{
  "bias": "none",
  "init": "trunc",
  "init_std_o": 0.00472,
  "init_std_up": 0.0211,
  "beta1": 0.9,
  "warmup_steps": 412,
  "steps": 7683
}
MLP neurons of a small language model. Each row is named by its layer, matrix (down: output weights) and neuron, and shows model dimensions 64-159. Each number is 128 + 24 x the weight over its row's rms, rounded and kept within 0 to 255. A neuron's up and down rows have the sign that makes its largest values positive.
After each neuron's rows, "fires before" lists the tokens most often just after its 100 highest values on Wikipedia text that the model never trained on.

L7.down1974 [160 111 156 125 148 140 125 167 110 131 109 144 136 139 139 115 115 130 130 130 106 132 154 139 114 133 101  87 131 156 101 115 134 120  92 133 136 158 140 155 120 120 117 130 125 158 113 164 152  95 108  86 128 143 141 152 156  87 146 102 167 124 162 137 128 166 177 132 159 160 174 120 156 119 134  97  83 129  75 168 121 142 145 151  90 116 124 112 131 114 134 163 137 125 148 130]
fires before: ",", ".", "\n", " to", " and"

L4.down2240 [109 141 151 102 128 150 172  92 135 109 172 146 123 156 139 128 171 143 131 157 125 109  99 133 139 109 128 157 102 123 155 156 158 107 144 147 156 159 102 145 147 120 146 130 115 115 112  63 137 128 155  90 176 151 128 128 128  94 144 145 151 109 122 135 124 141 155 124 129 106 152 147  93 149 122 177 118 121 134 145  81 106 138  98 130 134 124 108 101 100 132  98 110  99 174 109]
fires before: "\n"

L4.down1072 [131 147 132 129 110 104  72 165 119 189  80 132 142 144 110 124 135 100 170  98 105 121  96 123 128 154 150 151 123 135 127  98 154 100 137 122 149 121 148 138 133 139 126 153 145 101 129 139 103 160 128  99  95 121 104 134 110 110 131 143  78 117 126 163 108  96  99 119 112  97 122 142 143  87 135 120 147 158  94 166  88 108 116  68 129 148 156 124 100 154 143 132 113 140  82 119]
fires before: " |", " of", "|", "\n", "|---|---|---|", "|---|---|"

L7.down932 [ 94 106  94 116 124  85  92 142  73 124 146 137 138 121 140 156 110 134 117 123 132 142 107 118  89 175 121 124 123 123 185 114 157 151 141 106 142 167  96 184 101 132  86 152 151 101  94  76 125 157 107 125  98 156 147 135 133 132 109 140 155  96 152 134 121 124 150 104 126 141 165 113 106 132 160 151 131 108 135 117 120 162 131 127 155 130 116 152 141 149 125  84 137 101 169 121]
fires before: "-"

L4.down936 [132 130 107 137 169 126 146  97 117 173 180 124 174 137 113 145  87 104 156 117 147 160  86 115 151 156 124 139  80 109 178 147 128 132 127 152 141 137 121 137 129 117 143 158 141 114 147 128 135 134 120 166 124 162 122 134  86 142 121 131  60 142 110 148 134 122 124 138 114 179 147 122 178  91 148 124 125 199 124 145 110 121 128 149 100 117 139 131 125 117 160 131 146 161  75 104]
fires before: " |", " 0", " 1", "\n"

L7.down1707 [123  92 106 115 122 169 113 119 122 132 127 151 118 137 173 160 126 144 132 137 123 154 117 113 100 149 155 111 168 138 123 150 165  73  93 131  96 108 155 145 160 156 154  84 108 153 124 113 126 138 184 112 122 108  85 128 161 145 122 163 103 141  82 138 129 134 150 151  97 128 128 106 134 126 128 149 107 109 121  79 108 158 131 136 151 177 121  92 156 135 106 113 139 169 101 139]
fires before: "\n", " \"", "-", " the", " that"

L4.down349 [122 165 144 135 125 128 106 146 117 147 141 108  87 110 137 141 108  69 142 160 165 102 135 146 134  98 141 179 119 109 148 120 140  78 123 150 161 116 158 135 127 112  84 175 134 131 129 148 120 100 104  94  82 126 124 125 138 122 144 159 123 120 164  92 120 109  80  79 118 152 140 134 136 126  89 130 141 160 163 119 130 191 184 140 149 145 118 158 118 137 117 133 140 157 106 105]
fires before: " |", " in", ")", ","

L4.down1694 [149 119 156 146 150 150 135 149 129  94  94 113 129 137 106 167  95 119 125 142 115 115 161 140 122 106 145 133 110 115 112  99 122 112  96 129 100 110 143  88 131 149 141 134 164 159 134 115 127 139  95 114 110 128 118 150 134 127 150 100 217 157 129  79 172 150 132 110 140 153 115  90 139 151 158  90 127  98 156 155 118 136 118 127 139 135 118 156  97  97 134 132 110 124 255 150]
fires before: " |", "\n", "|", "."

L4.down1712 [146 176  91 147 126 115  77 136 134 120 165 133 159 112 100 124 101 118 143  86  87 106 179 106  92 146 108 113 122 132 136 114 115 190 109 153  96 143 111 112  58 117 142 132 148 145 122 138 121 131  96 153 149 164 104 139 153 158 154  95 147 139  86 135 116 149 150 121 157 149 123 146 166 105 106 154 115 128 116 107 128  69 118 118 122 104 142  77 145 117 141 112 113 114 192 108]
fires before: ")", "/", " |", " (", "\n", " relay"

L4.down1572 [114 125 137 190 150 144 160 127 151 115 140  98 144 177 152 130 135 121 101 155 138 128  68  89 128 118  86 105 116 111 129 156 128 130 119  95 138 165 136 130 149 139 105 106 158  92 106 128 158 178 197  88 128 146 129 134 154 109 151 155 139 124 153 114 127 140 125 149 125 127 174 131 146 137 143 172 127 127 121 151 167 128 144 114  83 144 158 126 115 160  96 145 136 136 204 134]
fires before: "\n", " the"

L7.down2252 [121 112 128 125 154  90  77 134 135 155 143 123 149 121 187 121  98 129 154 127 137 125 139 148 137 153 140  84 151 144 145 192 172 111  91 120 106 155  95 140 130  98 149 146 158 121 101 131 146 101 123 105 108  91 118 115 136 156 156 124  80 106 103 122 133 120 118 166 140 138 159 163 103 158 128 111  99  86 128 157 135 149  83 163 102 121  59 130 107 106 150 108 138 147 135 126]
fires before: "|", "-", "\n"

L7.down1873 [166 138 129 144 111 155 141  72 126 163 125 120 110 110 149 179 149  94 127 115 104 117 111 129 108 104 121 167 127 144 127 122 120 109 102  75 168 127 134 130 168 176 127 157 120 153 141  95 142  99 162 142  90 129 111 140 103 103 115 121  93 165  76 111 119 116  92  77 127 176 134  93 150 128 147 113 130 130 102 160 109 104 131 160  80 128 150 148 121 138 132  90 125 142 105 121]
fires before: " |", ".", " in", " of"

L4.down1866 [127 154 133 154 141 100 120 130 149 131 114 127  98  98 154  87 119 108 119 167  73 122 102 126 100 138 120 121 125 129 113  99 175 146 129 156 139 140 177 134 153 102 146 147 124 108 128 168 130  75 107 124 110 130 104 137 138  93 149 128 106 154 130 134  84 127  96  92 130 149 168 113 118  57 159 108 118 104 168 116 105  86 106 112  91 131 149 130 116  93 130  89 149 144 147  91]
fires before: "\n", "|", " 0"

L4.down816 [141 138 108 124 156 139 109 192 128 120 156 145 104  97 107 136 130  79 120 105 167 121 124 152 119 148 170 146 166 132 138 148 134 114 117 138 127 149 132 173 138 129 101 101 119 128 144 160 151 119 123 118 112 133  92 151 164 103  96  98 159 123 125 138 149 108 128 148 127 131 125 178 174 136 150 107 132 117 107 123 154 140  94  87 161 114 157 135  76 133 116 134 143 134 125  98]
fires before: "|", "-", "|---|", " al", "|---|---|---|"

L7.down2246 [151 127 171 176 106 152 111 129  95  94 149 165 152 114 173 168 158  98 151 176 164 110 136 136 116 125 127 133 164 142 108 122 123 108 112 102 199 151 156 105 176 154 178 190 136 124 108  97 139 147 112 152 102 162 134 114 105 111 128 123 141 126 111 178 109 148 142 160 134 180 143 107 118 126 119 134 149 160 128 148 110 123 106 133 119 136  54 103 126 118 142 140 121 128 181  98]
fires before: ".", " in", " to", " at", " with", " as"

L7.down1557 [109  90 135 149 133  86 111 144 124 115 142 125 158 162 142 104 164 133 104 124 108 123 136 136 150 137 116 161 152 113 120 160 150 148 136  99 118 123 162 127 141 155 112 129 134  97  99 136 135 114 133  94  77 141 155 156 117 142 150 116 107 144 139  80 130 138 105 149 125  95 131 135 124 104 116 155 146 101 138 130 142  79 142 119 173 141 175 160 111  87 121 152 162 131  63 151]
fires before: " |", ".", "\n"

L4.down266 [118 130 110 148 167 119 146 132 109 145  91 177 151 132 137  85 127 123  96 120 142  99  89 171 118 170 159 116 178 128 157 104 157 129 126 146 116 112  92 163 115 145 144 137 182 109 138 172 163 158 154 133 102  88 151 114 132 150 106 100  90 145 133 147 110 112 144 149 112 117 127 122 121 168 132 117 113 113 115 188 181 151 144 106 113 151 184 137 148 156 136 134 119  90 169 135]
fires before: "\n"

L7.down272 [141 143 122  78 152 103 119 126 137 114 165 132  52 104 155 140 123 136  96 111 155 149 170 178 121  84 117  81  70 145 124 128 129 124 166 134 113 114 113 110 124 136 125 132 133 161 158 106 136 121 113 122  77 148 179 122  91 138 192 114 160 100 164 132 147 126  70 122 142 112 129 119 170 138 142 153 119 104 113 163 107 183 156 112  94 128 112 130 123 105 147 114 113 132 174 150]
fires before: " |", "in", "|"

L7.down1401 [164 116 120 150 117  70 137 145 143 187 125 169 152 133 149 131 124 108  91 161 136 131 161 142  88 139 132  96 141 161  94 158 132 124  94 129 179 208 119 145 140  93 146 131 111 118 119 101 134 145 164  76 148 134 169 128 142 120 120 164  76 146 127 157 139 141 154 136 109 112  69 113 104 183 131 146 130 106 144 152 118 194  92 102  98 122 127 111 113 169 139  93 138 159  75 119]
fires before: "\n"

L7.down160 [101 104  68  93 148  92  98 167 157 136 133 121 107 127 128  76 141  81 144 119 111 120 145 151 173 125 150 155 148 159 164 122 125  97 130 136 163 153 159 110 134 101 148 129 174 138  88  99 116 123 113  65  92 128 130 155 107  99 144 135 122 127 104 103 124 123 131 173 148 115  97 133 167 124 146 119 142 174 135 124 130 104 151 118  95 130 139 154 148 126 119 125 130 115  78 135]
fires before: " of", " in", " to", "."

L7.down997 [ 60 132 142 151 103  87 118 104 121 141 116 113  98 116 145 125 133 133 125  92 127 146 130 120 149 113 103 138  86 125 106 128 131 133 157 133 122 110 152 134 131 116 143 141 109 108 133 143 136 153 107 100 158 132 143 119 102 116 144 132 243 127 115 119 151  96 146 143 121  99 157 136 138 121 131 152 146 149 129 130 119 166  92 112 150 138 123 144 125 125 135 135 145 154 255 128]
fires before: "\n", "-"

L7.down1353 [136 138 166 135  88 147 138 117  80 117 152 153  86  57 129 111  93 142 144 124 130  90 143 147 111 144 120 115 131 132 108 154 124 136 127 124 184 152 119  79 116 110 162 135 132 131 163 113 151 120 146 108 132 120 125 118 138 182 146 133 127 109 128 144  97 162 134 137 102 114 120 143 137 150 130 145 138 132 136 117 112 114 112 137  99 127 135 105 147 129 109 114 125 117 126 138]
fires before: ".", " in", " to", " as", ",", " by"

L4.down660 [133 110 120 138  84 120 117 109 111 120 166 115 119 109 109 132 101 141 136 121 125 127 145 118 120 181 117 132 103 113 134 148 167 155 139 100 104 153  99 146 156 168 140 126 176  94  90 133 167 150 133  92 140 126 143 142 149  80 139 136 210 150 117 129 179 119 139 107 120  95  67  90 140 144 117 159 126 114 100 118 121  83 133 161 154 144 143 133 163  89 169 118 176 136 211  98]
fires before: "\n", "-"

L4.down1565 [168  97 148  79 123 109 107 128 142 110  62  92  91 149 129 124 131 167 134 117 139 165 124 132 111 161 129 133 148 152 148 129 109 112 152 112 125 116  92 117 112 170 119  99 150 122 110 107 118 109 130 111 104  98 174 148 150 110 121 116 161 112 150 118 170 106 119 128 137 112 119 121 126 132 117 164 113 160 140 137  84 143 172  91 146 126 105 131 104 111 149 138 136 147 181 159]
fires before: "-", "\n", " 0", "|", " 1"

L7.down732 [139 100 146 141 105 141 124 106 142 146 118 132 146 122 115  97 130 137 162 135 140  87 157 104 123 115 160 101  99 114 123 150 141 109 120 170  96 111 155 129 132 124 146 125  92 149 146 100 166 101 114 115 168 160 148 133 146 173 123  99 154  73 140 126 139  87 137 138 189 147 121 110 146 133 129  54 121 133 151 108 111 130 119  96 157 121 140 103 130 153 153 161 146 151 124 199]
fires before: " |", " (", " is", "born"

L4.down763 [127  99 150 107 137 156 161 149 174 164 133 153 121 171 157 115 147 130  71  79 143 148 138 101 137 137 117 159 184 127 151 158 111 113 108 183 104 141 139 121 176 138 118 139  83 162 170 140 138 134 159 157 128 107 189  99 128 131 116 113 123  81 166 121 154 132 121 134 125  90 122 113 131  97 132 125 153 134 123 126 155 175 118 112 141 131  99 160 155 174 134 112 127 168  43  83]
fires before: " ", "\n", " Votes", " %"

L7.down919 [148 163  97 105 115 125 113 121 133 113 151 129 134 122  53 163 153 164 139 135 118 125 119  82 114 134 127 163 101 134 158 121 140 108 149 133 111  99 106 118 149  93 121 126  97 116 134 143 108 102  71 106 139 199 101 169 138 143 155 155 119 139 197 115 113 163 121 107 122 109 122 142 144 147 123 100 137 155 123 130 134 173 102 138 114  88 167 122  80 138 131 114 122 131 177 122]
fires before: "\n", " and", ",", " who", "."

L7.down1159 [ 99 147  94 132 128 114 130 143 140 109 138 154 113  95 127 129 122 110 126 164 119  68 162  94 152 122 117 147 104 164 147  96  92 114 152 127  88 125 119 124  89 159 121 126 160 143 105 120 154 123 111 123 148 133 114 135 151 111 134 116 147 147 120 115  96 156 116 147 139 134 142 155 127 112 137 140 113 130 160 130 135 150 117 134 108 180 173 132 107 137 136 169 112 129 252 113]
fires before: "\n", " a"

L4.down1342 [ 65 123 106 130 126 115  98 123  89 137 122 170 127 107 125 114 118 140 138 106 131  90 136 121 147 141 153 122 110 142 131  98 109 114 132 187 117 102 116 131 124 145 142 121 129 118 120 157 121 127 103 108 116 143 181 119 149 111 131 131 196 106 135 130 156 153 162 171 128  74 127 108 135 119 113 102  89 119  91 124 110 149  71 112 127 136 141 154 137 114 140 120 164 158 255  97]
fires before: "\n", "-"

L7.down2258 [125 138 114  81 118 149 105 135 122 130 168  98 153 108 111 178 137 101 118 136 121 153 118 125 103 118 133 135 128 174 106 100 139 125 139  79 163 159  92 145 141 104 102  98 165 118 153 113 134 108 103 113 113 117 119 129 135 153 184 108  89  88 160  81 111 166  79 100 116 105 113 123 183 136 100  93 128 126 133 148 115  77 125 126 132 139 129 117 103  75 114 116 108 168 199 146]
fires before: " -", " |"

L4.down2183 [154 107 133 129 179 162 176 133 152 129  99  92  76 117 185 127 156 127 157 135 188 133 107 137 143 113 140 134 138  86  99 115 126 141 123 143 161 127 172 141 168 143 122 136 127 188 144 145 152 127 161 126 182 142 134 147 125  93  87 133 141 151 121 128 120 118 111 116 141 159 141 131 113 129 121 141 110  93 144 144 144  83 124 103 152 121 129 163 123 125 164 122 160 130  91 120]
fires before: "s"

L7.down1551 [118 156  95 138 139 119 107 143  97 150 118 147 188 170 117  95 117 130 144 156  87 135 115 170 145 130  93 120 170  93 103 117 147 130 122 139 160 120  88 164 130 141 114  98 162  84 130 147 111  99 144  91  76 116 108 136 100  98 135 108 142 130 126 111 154  89 144 149 186 132 166 153 130  94 134 129 122  98  95 117 134 108 116 110 127 148 113 118 136 131 136 142 165 155 192 100]
fires before: ",", ".", " and", "\n"

L4.down2201 [153 109 138 188 129 129 141 171 120 139 111 103 116 104 117 134 118 127 144 112 187 156 123 126 131 165 108 138 147 137 172 129 150 125 154 129 124 122 145  78 169 153  93 151 140 148 105 231 154 134 141  94 145 157 152 157 129 102 157 141 151 112 158 143  91 119 145 144 168 150 130 148 144  91 143 176 147 128 151 110 129 121 174 123 100 136 105 125  92  52 122  95 187 156 180 150]
fires before: ",", "."

L4.down2022 [170 130 125 137 137  87 156  90 171 109  79 141 146 111 131 134 137 109 109 156 115 113 127  93 119 121  83  97 118  93  90 132 136 149 121 107 124 133  88 107 118 131 162 119 101 166 177 154 166 120 107 165 188 109 177 128 134 152 143 139 132 111 115 124 151 120 148 100 129 108  86 122 135 124 134 126 128 146 120 104 147 126 152 102 133 128 125 151 117  92 107 122 127  97  95 123]
fires before: "\n", " ", ".", " Number"

L7.down1753 [143 133 121 108 149 134 114 115 143 131 146  96 131 116 140 157 165 113 129 162 155 114 107 167  94 147 170 149 142 104 133 169 145 140 152 104 130 142 154 144 102 122  94 116 123 133 124 125 124 108 121  97 114 122 124 161 108 119 147 104 131 106 126 124 123 156 120 132 157 123 145 145 133 120 124 130 137 121 115 148 159 116 147 138  79 175  84 151 158 135 146 143 114  61  97 187]
fires before: ",", " to", " of", " with", "."

L4.down396 [ 85  92  92 142 136 129 113 113 105 102 142 175  88  98 161 140 141 122 129 131 130 134 139  95 135 124 135 100 122 112 127 136 115  82 149 161 121 129 108 127 126 161 146 103 143  95  86 123 136 156 113  99 148 128 128 112 163  90 122 107 211 134 109 140 139 174 173 170 135  89 102 104  93 131 117  88 102 124 100 155 116 148  89 139 157 120 143 159 158 134 125 133 138 131 255 118]
fires before: "\n", "-", " "

L7.down558 [185  95 124 154 103 103 126 144 132 107 117 130  88 147 100 106 104 103 125  97 110 156 177 104  78 133 143 142 102 119 145 121 120 140 132 115 132 173  95  91  95 155 124 116 113 114  97 114 169 101 140 114 170 120 139 124 122 142 152  96 165 121 119 144 129 130 110 107 169 150 124 137 130  77 129 123 141  79 120 121 130 114 127  96 168  96 181 150 154 134 121 106 142 133 195 178]
fires before: " |", " direction", "-01", " (", "s"

L7.down934 [117 114 121 204 154 146 120 108 125 189  98 124 139 123 155 120 125 116 102 139 119 152 131  90 131 160 133 121 179 178 149 110 108 135 129 102 140 152 119 180 149 109 163 138 105 105 125 156  97 135 162 119 135  98 135 167 112  93 107 135  90 122 163 147 157 105 107 130 142 116 151 133 105  96 100 170 124 128 148  99  93 118 110 163 119 134 129 126  97 113 130  94 139 186  81 158]
fires before: ",", " (", " is", " =", "\n", " was"

L4.down2247 [100 121 158 119  99 149 164 121 148 170  78 107 145 136 153 149 127  95 102 146 102  90 111 118  95 164 129 145 147 130 151  91 137 123 122 113 121 174 126 149 157 141 136 144 151 133 110 149 176 153 108 142 114 127 133 119 173 160 130 121  80 144 147 125  85 136 107 162  99 117  79 133 145 132 137 114  95 106 144 152 176 106 133  63 123 150 142 111 171 127 124 159 160 123 141 147]
fires before: "\n", "s"

L7.down1337 [ 87 105 180 144 154 141  98 185 119 112 150  68 153 138  98 103 137 121 109 139  74 115 130 115 115 117 135 128  87 116 129 126 108 137 126  74 116 135 104 131 122 160  95 177 110 134 135 156  88  89 128  99  84 133 131 118 120  96 151 128 170 136 147 142 182 151 130 112  89 107 150 139 121 134 146 123 143 123 170  98  90 164 174 141 137 109 110 150 139 116  97 122 135 116 134 131]
fires before: " |"

L7.down708 [179 104 140 136 125 160 124 139 129 113 122 190 132 143 100 154 142 128  95 120 133 140  89 120 117 113 151  89 103 100 123 151 120 149 128 116 119 136 140  93 139 144 121 166 117 122 114 160 167 100 148 125 115 124 105 159 120 138 149 105 158 131 173 137 115 157 139 102 132 136 143  87 154  95 117 143 130 151 117 160 114 120 156 153 132 102 143  64 137  93 104 133 110 166 194 159]
fires before: " |", " in", ";", " 4", " 1;", " 5"

L4.down324 [157 154 136 112 133 156 122 124  97  93 118 114 107 171 131 137 151  83 172 105 107 138  98 108 113 169 107  86 147 106 110 133 108 142 143 149 148 122 121 116 175 158 110 118 122 118 121 125 116 125 138 135 120 120 125 119 167 155 129  94 103 147 135 146 134  99 137 119 129 158 174 129 173 142 157 103 130  90  69 157 108 144 146 129 122 134 179 112 130 121 111 145 132 137  93  99]
fires before: "\n", "|", "-"

L7.down1204 [110 135 122 110 136 145 101 119 116 138  96 126 127 132 155 113 130 134 142 114 109 150  89 168  76 152 103 128 122 160 122 148 130 113 124 135 137 126 127 160 146 130 137  88 145 118 153 132  90 102 172 116  43 118  92 120 139 114  83 164 140 121 137  74 134 140 118  89 122 134 142 125 129 115 156 138  89 125 140 102 136 122 101 120 120 126 152 119 115  99 132 128 113 119 128 161]
fires before: "\n"

L7.down315 [156 127 134 143  92 140  99 122 152  92 139 143 142 137 160 101 140 152 162  98 152 146 124 138 121 151 169 158 144 162 123 172 144 178 105 156 192 165 131 116  92 101 145 111 120 119 129 121 108 114 138 123 151 124 104 138 107 129 161 104  94 123 120 170 117 118 128 132 115  96 102 118 158 107 126 173 140  68 112 149 124 110 154  74  89 135 106 113 136 123  99 140  93 159 131 135]
fires before: " by", " in", " to", ",", " at", " with"

L4.down1295 [114  90 157 111 175 147 133 111 121 118 126 115  94 130 144 116 139 145 106 116 101 150 115 110 135 104 132 134 204 125 103 140 102 143 125 109  87 157 147 134 103 122 178 110 103 113 113 143 136 125 153 127 138 107 177 150 119 159 160 119  93 110 180 114 121 133 136 173  93  65 116 115 115 133 129 153 145 166 175 121 144 169 130 122 121 145 100 113 176 154 129 112 107  93  53 110]
fires before: " ", "\n", " 4", " 100.0"

L7.down1234 [154  96 149 176 146 121 110 151  90 137 157 129 120 127 182 134  95  81 128 110 139 136 136  65 103 132 124  98 117 116 143 138 112 163 131 128 136 150  97 123 106  96 127 119 144 128 113  84 109 123 132 149 123 130  93 129 140 118 180  97 175 117 128 133 132 126 130 120 165 122  56 121 123 114 103 157 158 146 105 144 112 154 145 115 139 107 162  94 152 103 153 137 132 117 170 125]
fires before: " |", ";"

L7.down515 [102 132 159 111 179 137 119 161 164 184 171 131 158 113 164  94 127  95 146 147 126 157 138  71 124 170 186 142 118 128 166 122 120 120 136 145 133 165 120 118 123 121 145 138 112 145 124 138 110 137 123  94 134 115 114 120  73 122 145 159 137 133 105 136 113 110 143 165 118 136 156 161 137 175 131 162 134 121 138 127  89 151 141 139  85 140 122 142 140 138 158 124 108 143 191 161]
fires before: "\n"

L4.down1963 [145  86  96 111 108  95 113  87 181  99 118 149 114 152  90 139 127 130 137 137 137 141 132 111 131 142  89 172 143 142 153 125 136 108 157 132 133 142 112 138 129 128 123 176 104 137 141 133 133 203  80 109 109 125 132 106 152 126 174 136 126 152 125 127 174 141 137 138 137 159 112 147 146 152 106 132 153 164 106 119 131 124 143 123 111  76  93 138  69 154 138 128 146 129 124 151]
fires before: "\n", " ", " 0;", " 1", " 0"

L7.down1690 [118 129 123 160 154 102  88 114 109 154 187 102 146 101  73 107 107 124 141 113 139 123 135 103 146 135  92 181 141 122 146 123 117 150 127 146 119 151 126 122 147 129  90 120 121 101 141 177 138 155 153  83 139 133 128 129 148 126  62  97  53 115 127  94 101 129 101 127 141 157 126 132 153 116 102 132 134 144 138 107 135 125 133 151 121 103 135 131 119 125 154 110 131 124 112 143]
fires before: "\n"

L4.down314 [ 95 161 138 110 148 127 110 122 122 137  87 140  97 125 144 116 120 122 123 125 149  96  87 126 117 115 107 141 133 145 122 128 135  97  92 145 102  89 167 114 138 104 113 146 121 155 163 148 126  94 117  82 165 139 113 119 127 122 151  98 122 166 165 157 106 156 151 114 184 174 173 149 118 103  91 113 134  93 156 137 121 154 156 154 134 130  94 131 136 133 101 127 127 120 150 122]
fires before: "s", "."

L7.down2293 [121 117 146 119 133 111 139 124 117 118 149 137 118 104 134 132 105 124 150 138 117 139 117 123 120 152 150 109  71 104 111  92 161 158 158 110 126 136 153 145 117 106 133 142 171 133 148 116 122 130 129 138 189  99 170 126 162 116  97 127  81 148  94 143  98 158 152 118 124 103 127 176 149 159 151 133 151 121 100 119 120 138  99 116 152 125 144  86 141  85 127 136 119 104  98 111]
fires before: "\n", " ", "|", "-", " UK", " |"

L4.down1692 [162 109  82 145 130 159 125 126 135 158 131 107 149 141 120 120 123 155 165 128 140 121 115 144 101 104  82 145 107 113 138 124 154 128 122 140 100  98 116 152 123 153 130 149 140 173 138 134 125 101 106  92 130 165 140 119 154 108 132  99 120 133 162 108 106 124 133 130 165 150  85 109 115 159  92 128 178 108 120 112 121 137 153 177  95 103  95 136  89  59 123 142 103 130 183 155]
fires before: ".", ",", " and", "\n"

L7.down1674 [159 174 115 157  86 171 141  78 159  93 140 108  87 137 100 156 168 123 126 106 161 128 125 184 103 132 121 145 128 159 159 146 183 125 146 141 162 123 102 113 128 104 108 181 149  96 106 122 118 108 137  83  96 124 109 154 150 105 178 137 101 136  97 160  86 177 122  82 158 114 131 136 140 127  87 105 130 138 133  86 150 122 127 124  90 130 119 102 132  78 118 108 113 156 157 133]
fires before: ",", " of", ".", " in"

L4.down1954 [198 135 179 160 133 141 127 117  82 150 132 118 138 126 142 129 119 147 149 134 119 133 106 161 101 141  94 123 132 136 130 137 108 140  73 143 116 158 143 169 112 136 138 128 149 155 101 146 150  97 185  76 130 100  81  72 128 116 131  88 103 127 150 153 133 128 109 105 170 167 158  91  87 155 149 123 128 128 143 113 114 141 125 112 101 159  93 136 125  55 137 133 103 161 139  87]
fires before: "\n", "|", "|---|---|---|", "|---|"

L7.down1418 [105 125 125 140 109 170 161 133  88 147 107 130 133 120 118 153 152 137 143  89 177 116 103 152 143 111 180 126 146 101  89 111 109 102 147  91 118 170 157 161 106 137 153 173 118 185 163 136 159 132 114 103 120 139 144 135 103  67 122 118 105 121 133 132 152 149 159 129 168 148 110 150 161  89 118  95 126  98 122 135 132 112  94 123 137  91 101 113 133 133 131 142 149 138 126 134]
fires before: "s", " of", " ==", " was"

L7.down473 [168 104 180 114 154 137 179 130 155 117 116 155 137 116  97 139 128 138 115 143  91  89 171 105 143 119 118 131 156 105 141  98 127 143 137 112 153 176 155 142 157 132 120 112 172 164 106 142 144 135 109 103 134 137  82 101 138  85 140 136  91 137 112 135 125 133 116 130 148 128 151 146 134 105 136 122 103 131 112 131  97 115 112 107 116 122 102  68 130 144 160 108 140 150 104 153]
fires before: " |", " was", " 2020", " 2026", " 2024"

L4.down2272 [117 113 157 115 142 136 142 128 118 130 152 152 161 118 101 146 121  93 131 148 125 117 137 112 113 204 137 117  86 204 141 117 137 138 110 127 158 112 123 121 144 102 151 156 190 122  98 150 137 134 110  91  99 134 117 127 164  93 110 120 185 106  97 124 151  99 160 119 106 113 102  74 115 114 147 151 106 159 130 127 127 158  90 125 149 103 135 128 134 115 138 129 139 131 227 147]
fires before: "\n", "-"

L7.down1598 [106 158 130 152 119 119 142 125 104 127 141 162 127 175 111 128  90 123 110 117 106  79 124 166 131 129 133 130 136 137 107 195 131 121 140 126 158 146 120 105 139 126 133  99 152 128 120  82 135 139 145 107 132 112 127 147 119 117 155 111 172 116 165  80 148 136 142 199 155 105 134 123  72 124 151 154 134 187 157 165  94 138 150 137 138 149 145 105 175 131 128 158 120  88 167 136]
fires before: ",", "\n", " 0", " (", " 1"

L7.down1060 [156 122 107 197 148 126 143 109 162 156 104  91 140 107 113 163 122 140 101 149 117 151 120 111 107 123 160 100 157 102 110 134 111 110 123 194 116 148 118 157 134  91  97 130 125 154  95 113 102 151 143 157  85 112  94 149 149 110 175 124  78 158 141  93 154 130 172 124 177 102 133 161 147 129 169 102 113 124 136 125 135 113 145 112 150 131 136 136 118 109 124 105 113  93 113 155]
fires before: ",", ".", " and"